{
  "d_model": 896,
  "n_kv_head": 7,
  "norm_place": "pre",
  "attn_scale": 0.125,
  "init": "uniform",
  "init_std_qkv": 0.0237,
  "init_std_o": 0.0,
  "lr_mult_up": 0.984,
  "beta1": 0.9,
  "beta2": 0.99,
  "warmup_steps": 237,
  "schedule": "wsd",
  "decay_fraction": 0.812,
  "decay_shape": "linear",
  "steps": 15305
}
MLP neurons of a small language model. Each row is named by its layer, matrix (gate and up: input weights; down: output weights) and neuron, and shows model dimensions 80-271. Each number is 128 + 24 x the weight over its row's rms, rounded and kept within 0 to 255. Numbers have three digits each. A neuron's up and down rows have the sign that makes its largest values positive.
After each neuron's rows, "fires on" lists the tokens most often at its 100 highest values on Wikipedia text that the model never trained on.

L5.gate3712:157172120144163110106113133149116132146106101131108149118135126158121149167126123129165120102155109142118137145122073143162129138147106134085118072151125127126121148136088156144122111161114113105094113118122084098152129076106139120128104101135137118136165096098103153137137084149103143151099108117184146163170113137147132119151100098070070115117112142160087149114152112107130132143065156121136099102130127182137141144141105118141138131103105140158164136130154122103130138133127123101154072121159132160140118103132079094124115129118146140147153153151120123158139129102092159160
L5.up3712:103131151134141185155113090173102131117126162115135131107131119108110101144108122128130140134116149116111132180144148162170152090140130142151175103154128109080129087125095140171128129147126155125148124099139130098107151106123081138098134143097126125098149133141121121147049149122155132137153161174088096105141133120169141137124132170095119143141121138113130095126130129140113069130160151108142114117114150130122135052138149096173094121129137160159159097131114083094179107102136130120123107138124116102155094149134108126141135145123148125127152120111127115149138109120109126122
L5.down3712:132099176139105073137108138127088127126113130095114113137093125109049105168079092154146145128127163120132086110124115116097108129114138123139103155161154171133139148128119187120128136132125133124153145147125156129134160091114128128130149134122115161098112108130112116114128126072125126136140122113090120120165105159153131101132085137112107082110143151134155116095147120118144077148127096102097148158104097118112107127132206146152168153137134142140086127114122103156138080126160138155159107097147076086129149105142118143108108156112107126116150082098138104141145147137120078123
fires on: "| ", "M", "K", "October ", "po", "; "

L5.gate1714:172110190127172147116113115177148123130112139125119117108100135113152093107122157147125097114189176133110108074124077125105108149114111191142118119143063146153144164196138111113128072133084115132093109132141134092096136120130081114138134112129145137158154172128166155144081115139114087135144135140146145097122124155194117146115169128144156124126099130156087112128124122147121182103101148134112143118154118119109107123129132124079163128107114113130144115132143120109103135141096137142131183106146112117186125097100101125174154152108118103092146126167159147127109092120140096141
L5.up1714:135107131144130138149130101120084171131140104165155116132123132098113108092144122112169144114165150135161149083133083123092185151125119159083117135115115111127174140173058119116145085176138131140091094152118117118148169143129080139058134147098123158148136132141084130075155118130133167103123108158162148120139152148172085111158103134141131156178114136132127157121143115105131155154116097079126129150155124116074113116148135132160167106161149144090131106142129145156142136139119132134105138109190116126154135110116138166104118146104126117123148159157102102098116127098117132091
L5.down1714:145129139174140116124108127135086099097145101163072117115135134155146148120092137150085171129134146131138165117127145164125147171153133109129132171105107127154108100099129131113122149119127112126166125123099094154142102091062111163131152146175184091097130167120175117125106086136155150105116123139137146126146112175170115116135145111126168119175167120126117146155107138123128141142125146107133145153153102096128121129107161129162140094119152122192173149122145130136154134127135107164107158114112124146124131113094118089170148147170147152097131187154127147112101102119134218143
fires on: "(", "Rosa ", "ra ", ", ", "az ", "), "

L5.gate94:112084102116105127127180153129147121085121146118129100098129116134107166104112155123134119133167069099105139076105125104134107135128098149114139143123105155105127081137131083109104086137142110120129093137122117162146111127102131107153131111093138166109133126148187172183128095124122147097110104137083131108125143158197143102101149094135109133108112137123112152138101133129131183089086142113125157106115122136131153108118122080122121169124128096146161123152132158152108122110136153123109178121150145171161110119112133137144126101117084150101099134142079138113138138100118126159
L5.up94:129088091114123167118108147193157096072121124128078102142173114184127122089154130115108127159155107115124127111121135095124148135174096183116126101169116103134131106092125123140151116139135114120107060168138079135118097141107152128107144117119098192097144103119141138161140080114170157129117171138143144118127098112140147158116150138134107110139125124125079161130106159160146179093096103144120130134119111167104146137154137091128122113136096140107112133115100135136094143090133107133077105102172153107164136138154098129135132084120123113152125150123138117129136117120139137095
L5.down94:103070116110102106096112106116127117102118148127137111189128120125090135122111110165135109135167129152118124118106111161141124102070115132094132130140161101126119118090133133106115148107097104088137115130150135172128090127117107162121168179091153145094111150111113023130165083128122180087102098128128139162131120141088089133152087124129138142156123113096133105105169110099112154126100105098112136125102133154146124092104144142137149109148107126100138162097127139170087118081205130080133094128148134124163150152134134094136131106077098156115116119138149127190145130152152141118
fires on: "), ", ", ", "was ", "th ", "is "

L5.gate4896:142107129095133153123115153135154121143083159135122080118104140114166132128157146142143123133104129122097159137072095103113135124139076124101143112115101123165121146156156110106101068194122109090150148088088119141162154175140144116127109138093127153125142139117158172090150147137122122124139141152094138180120114122120146123132118069093150106133101115135099083150161154112164176135147136126113156148111120106140172123166177167140104115117174130136117093126117114156107149133103107094103113180155135127118173160135115110067130113071120106156113110107135136161137159091105106120
L5.up4896:117140106144096151092103153071112093144122084132091133124054167129128177142149193118136092103151082128120173179151160122133134146107145124126103138148135101121095147113125106143117122146153113122102142149114141094137118106138112113161101162122120153110113091138153112106122112070125108120146147072118134127165088145134132138143155174125130126157118103090137124113121149110151170130163115137139134149113111125138114102129125126114132127146120114138147122090135144132126098167124135135126165124109157125151170143124151119131136123095111125141133137109153149095184072094133102098
L5.down4896:144094144123121150118119158110087142154097170109094110132122117129135089133164135117092107140122116126129153134115129126133175130090107134123130078137100096170150137111070139080089111137143128102128108141117146127145134120127131144089129155112129170093107128113166062091097124117134120081176182119092140163125141121140073152142108101131172099129144121130151094086133112112144120139159144163138121138112112162161126062146121129107127147090123144147144149096132116096101145152171162161125135119127127161158126096100129145138167102081126153135143129185168099117096106141158139123
fires on: "is ", "was ", ") ", "–", "-"

L5.gate982:148137148145157168160102117090122166135118127137105144126116111158155177142142124101140127136127132126100099113163104143149195122118123114141160104129140131120120184137132138146121081140113161137120126104128145115146100126138125164113102131128108107107153111172088138131128105169094136105110089085170103176152118109162172118102112124062121135131145119090095136089137096147151134123126110138126115122151137109125087118155108114116134075139093116097136121124177128151142147092123138137146139112088148116136132145114107132130092149090144152120124135160095155181115118127106103127
L5.up982:131111093134128112166125094089077135158161162115097092119142164139103155105115210138111133160127117134120078122211115163194154128101128123131114144156119135112162091146138116179093083150123149134146137095111133127146144084080116144074120108178128194121103157135140169123135151107123137099130109140147123142104149145156159113100126086120129117129115151100139132108109150120121144076139141111139153103177135111114121145145118144102113118135141130140145110115156109080152120146103137133145139118147132115148148142158087160134101094121144091081103161096130150135117121077105121101
L5.down982:106141112118093143107101156080129150116123093107148116134115168140132119084111115124083107127157123109149141132142117129129151111136118103095133164143114155120146119082110139122091127160130103158138117121134128134121131133146107107139122155082156137154145147136177073123117082116108149141103151163116164164137120159125098128127100152146108110140143140089101165071116102150112153143131141094126146158107126147154129139175162098117095158100124157080139146117102113148141137100213124140127110119113127167134138128120151092117115157157129110109145099141115130138133102127114127146
fires on: "| ", "po", "-", "Ne", "–", "−"

L5.gate4799:139151128137135156123134168156149141162126090129111087123131131148172140136123144152131110066130129138100150168103110140122136107128088125134076143116106128137146111146160080115140088139112080102125092111127133099174136095127129142116131108159104118140150163125127152155151109131116164141121135157123106152127166140147133130080124147092104188141126128154117162124117126167138128110134120123086147111124137111143152120150138097097113102157091101162088129121161145101140092118146152112150144144140169149098105129093136125103128155146156113133117145142094101094175163106116128103
L5.up4799:121082182133145104192158134153136111131098116147101165125122114104116124100131149151163131154122126090150111130147142122153122177140101104127171115153124100094103099085093142143158087164087099143147132103167113149124155112106138093089147118124123114139115124117136106144141113108143106125111108099159112147126162099134167200151146147147149097175115126121143130132132154150106147154139140127099146144136077133184120157116135151180134115096085131110147108109119139123102170105105124147117115093137121164126131112133164130146147119086092106142112094101149105126165133115115099121
L5.down4799:088138118144109148138134135139173142149086100149112115139130153117143143120139125153123115113125134130089105122186179119110077132119078154148109130125098106113152126104108122132143137158159116140131121101128120108157152128119119131093115157138125139110122135098121120127150121126148177079135128130102107145131185131160129120117111127133148114089123154140120128134117121126125156099130134133152153112102124169170132087137122113140092126122170145100128155154123135103130099135133104109127130160126174102136136139169130180106119101110116117134125134155107121134116111111127144145
fires on: "is ", "was ", "("

L5.gate884:152138142174127161106113080142138135148158137151127142143095112125152098140142129107118127119177122132145136124128157141154113146128143121109129169134140131172112098177099078152109110134148112148157081079157132074107130092137110100079178180150124174152165176113125137131120105149074102153134137103151177113104129081125139145095105132082127131140147139103098077120153110110126125122173131087126132164124131145163134123109127127094140124160137141123116098138080126114104182096119109129123142119137165154108153129102140133114120154101124121137115159178133120149151155155161106105
L5.up884:084118152138096140107153122137119155110077095075140173097072083105121102145140134153127119119152117134147137086091156134105142114168102122088095103154177121121121116138108134119101139168098075186137115091138100141143138101143157125112151135113098083124092096125150154114143113112107139127130111110105138126111127091115105129147140168098130126157149141071146152118089127109159121146104122149103149116122164164098125149107135101131148122143167176114143144162133077105102128100125117160134114120112121124104155142137112090106145094131111118160183124152132088154138112122116126106
L5.down884:138141170136127159133071121166175125154127124164105106141108109111125090107201097140118097131139104120145154101138116094121116157102117121127130138135119152121142132140152134147110133130106092111125172139104161112129142104113140116105168147106138149109144155130107064082149145188138131102157149116142134143121140094125177066161129131072148145087115118117138142138137114106116116096154082138130099151139129120072102132141122093154168117135151096114139113114136097151143106097159140092094114123137148101111126099158108102139119100156098105121124141090110099136172143135124119115
fires on: "um", "rem", "Tim", "ym", "nam"

L5.gate540:105134107155110147112108119118157130133153136142140098112141120160073142148110117101184118172152090139147082123150121111136118109145107079161202138117137115130109092113156112111184087154104078109124084142065124148149136150136148150113119089159142129170146091142153118165138165139119146142121106108114092125122129123130107078114168099134115148093133135160077114124127121114151113133148153091128161187100107153122161123129141117128118114132108115105108132110097071163097156138137131146118120130125145118111141107173136146108146123114161171177141146138125157169123136112162125115
L5.up540:118120114138141126131137166151144095099151173132109112109118152111098104115124183137121147113137113114157162111126161135111154174146099139104142132131089089164139121137136161101154093123163095121078118146135092154130163104130148127138111142138130129174137125131148171088147104109080091104127114108133145142074104134125125104108167146095090153095087143141130145178178123099121161129109118112130125125144099134054174145156125144151178128157115084168109117146102112169139156135128138110127129172161136116119126144151138118134096135133108143148101110115142123142141156114127071136
L5.down540:158102148150100111144119139159120184147114135134141126079138110104112133082119121076137111142139179134096113139123142101133104133079139135160104138114132122138082166096082144124131147124092105129127144136097179151105144112132144137133141101102119128119107068142093078132130159164144126122166075150097109150125134146136100110121146110086101116104112150094121127166173116149129158140123161117116144135192146124106162102140126112120140134130127102159119085133147078157127137118240104119101138147107117146111125165124148168108128132065129092096112126117141131143136159159127120148
fires on: ", ", "(", "- ", "), ", "."

L5.gate1630:153114152127130093077120122151093094089175139100129133100101139154104142174117130115127154085127154154141152133113147107114131133122076120141124132146124150141123144152131133116124107141115134164137091142178136116130099139114115108154146128124111161151130158086139143167148137132130121122109196142148096140124128127160142082126169123139096137128104140091082108122128091134146176120100096101142133113149083130117129096130127136140146113132132139118134108118131113145155119114121116136163110120111101123104097170150089122130157120143096143108131121154172163134104105118122102174
L5.up1630:132157130132151100134155102125126165129139114174107141150068105171124100161119145150142145121089108112137114096141092132128141122168114099150128125131151148167125068146127113126137095135118147143169154104126132086106094133162125095140122155115117145111173102081102107127095108097131124108148136144142145126139098113109141107112123122145154116129147107148140143110147105051119141125108166130133120102177101126167104131122120179141133151204117149122129133096128160148158117164094140115132096104147123158165123131151060073096141135144124132111142142115154141135110123148109147109
L5.down1630:136118139122180119099143162147156156129089175156118102161141144141072111137127109163121164152090140148147179070069162181147100128152133079090126174129115135130116149102101129147171141122120108162175152126156139132121146162143154116123089108155083118134126092110201117129107162114142098135134187145135135128081185134148169132144110092131125108172135073128149118176074119127134115095153108157156149139141155091110100140164110149092137102074126121141153132108177117142143120111110141089156135112112133117131140152073109134136164142140155152145135132117107128115145141145104134114
fires on: "m", "e"

L5.gate2559:139135149109152133118086100108093122143100127153111130149136150091131136087116123110137131133120116154161150105124113126133122096128149124114101101092113122148130114147126123105150127115126139104097119168139116119129116100140162139074113181159123108122088102162128162146134144146135120142176115099099149159094170111173174120096118152113137144102119100101133135149155113124133125134160163071126136152119095151113144124152096150151092100136150107085156167089113089090151169174097159114114116137161083121123089109145109138122131120110089110073155146114113175147147150107087144136
L5.up2559:125151139146153056127140148098163100105167107136138080121131121127151133122132106124137101162108119156153103141151152178148124165138119154135112143117103140146156105095165118125122133117116143157149135153140148098111142080142177088160158141147109121138138141107155132114129147153163119136116153163102128148117118132119126126087113099134148127148100120137134142135105153132132149118090130103120141139180164190155128096089146160133131164166163152128156131085121142121148128119117114109138115135144130100117160100100139089127105126125151109203099153088097123163115116161118139137
L5.down2559:113130137125078148133114121149131095124079135123159113131109094134096137115139100153122119087119115142125147113140163130133154134132145144090199106100062125125151174139126112153112146147140101150150154142081118125069136110087129109163127172152089151120126150158134119085135142117141105142076142147164108129134143143132110129152110117126137096130094077123107150095088070143160152103115106149149145129143143135108110148145142128123131132132157109170152173130080131130135095148063090138126117087140127126137136153149118064149134128106168062151117111165084162103125152110150089137
fires on: "m", "n"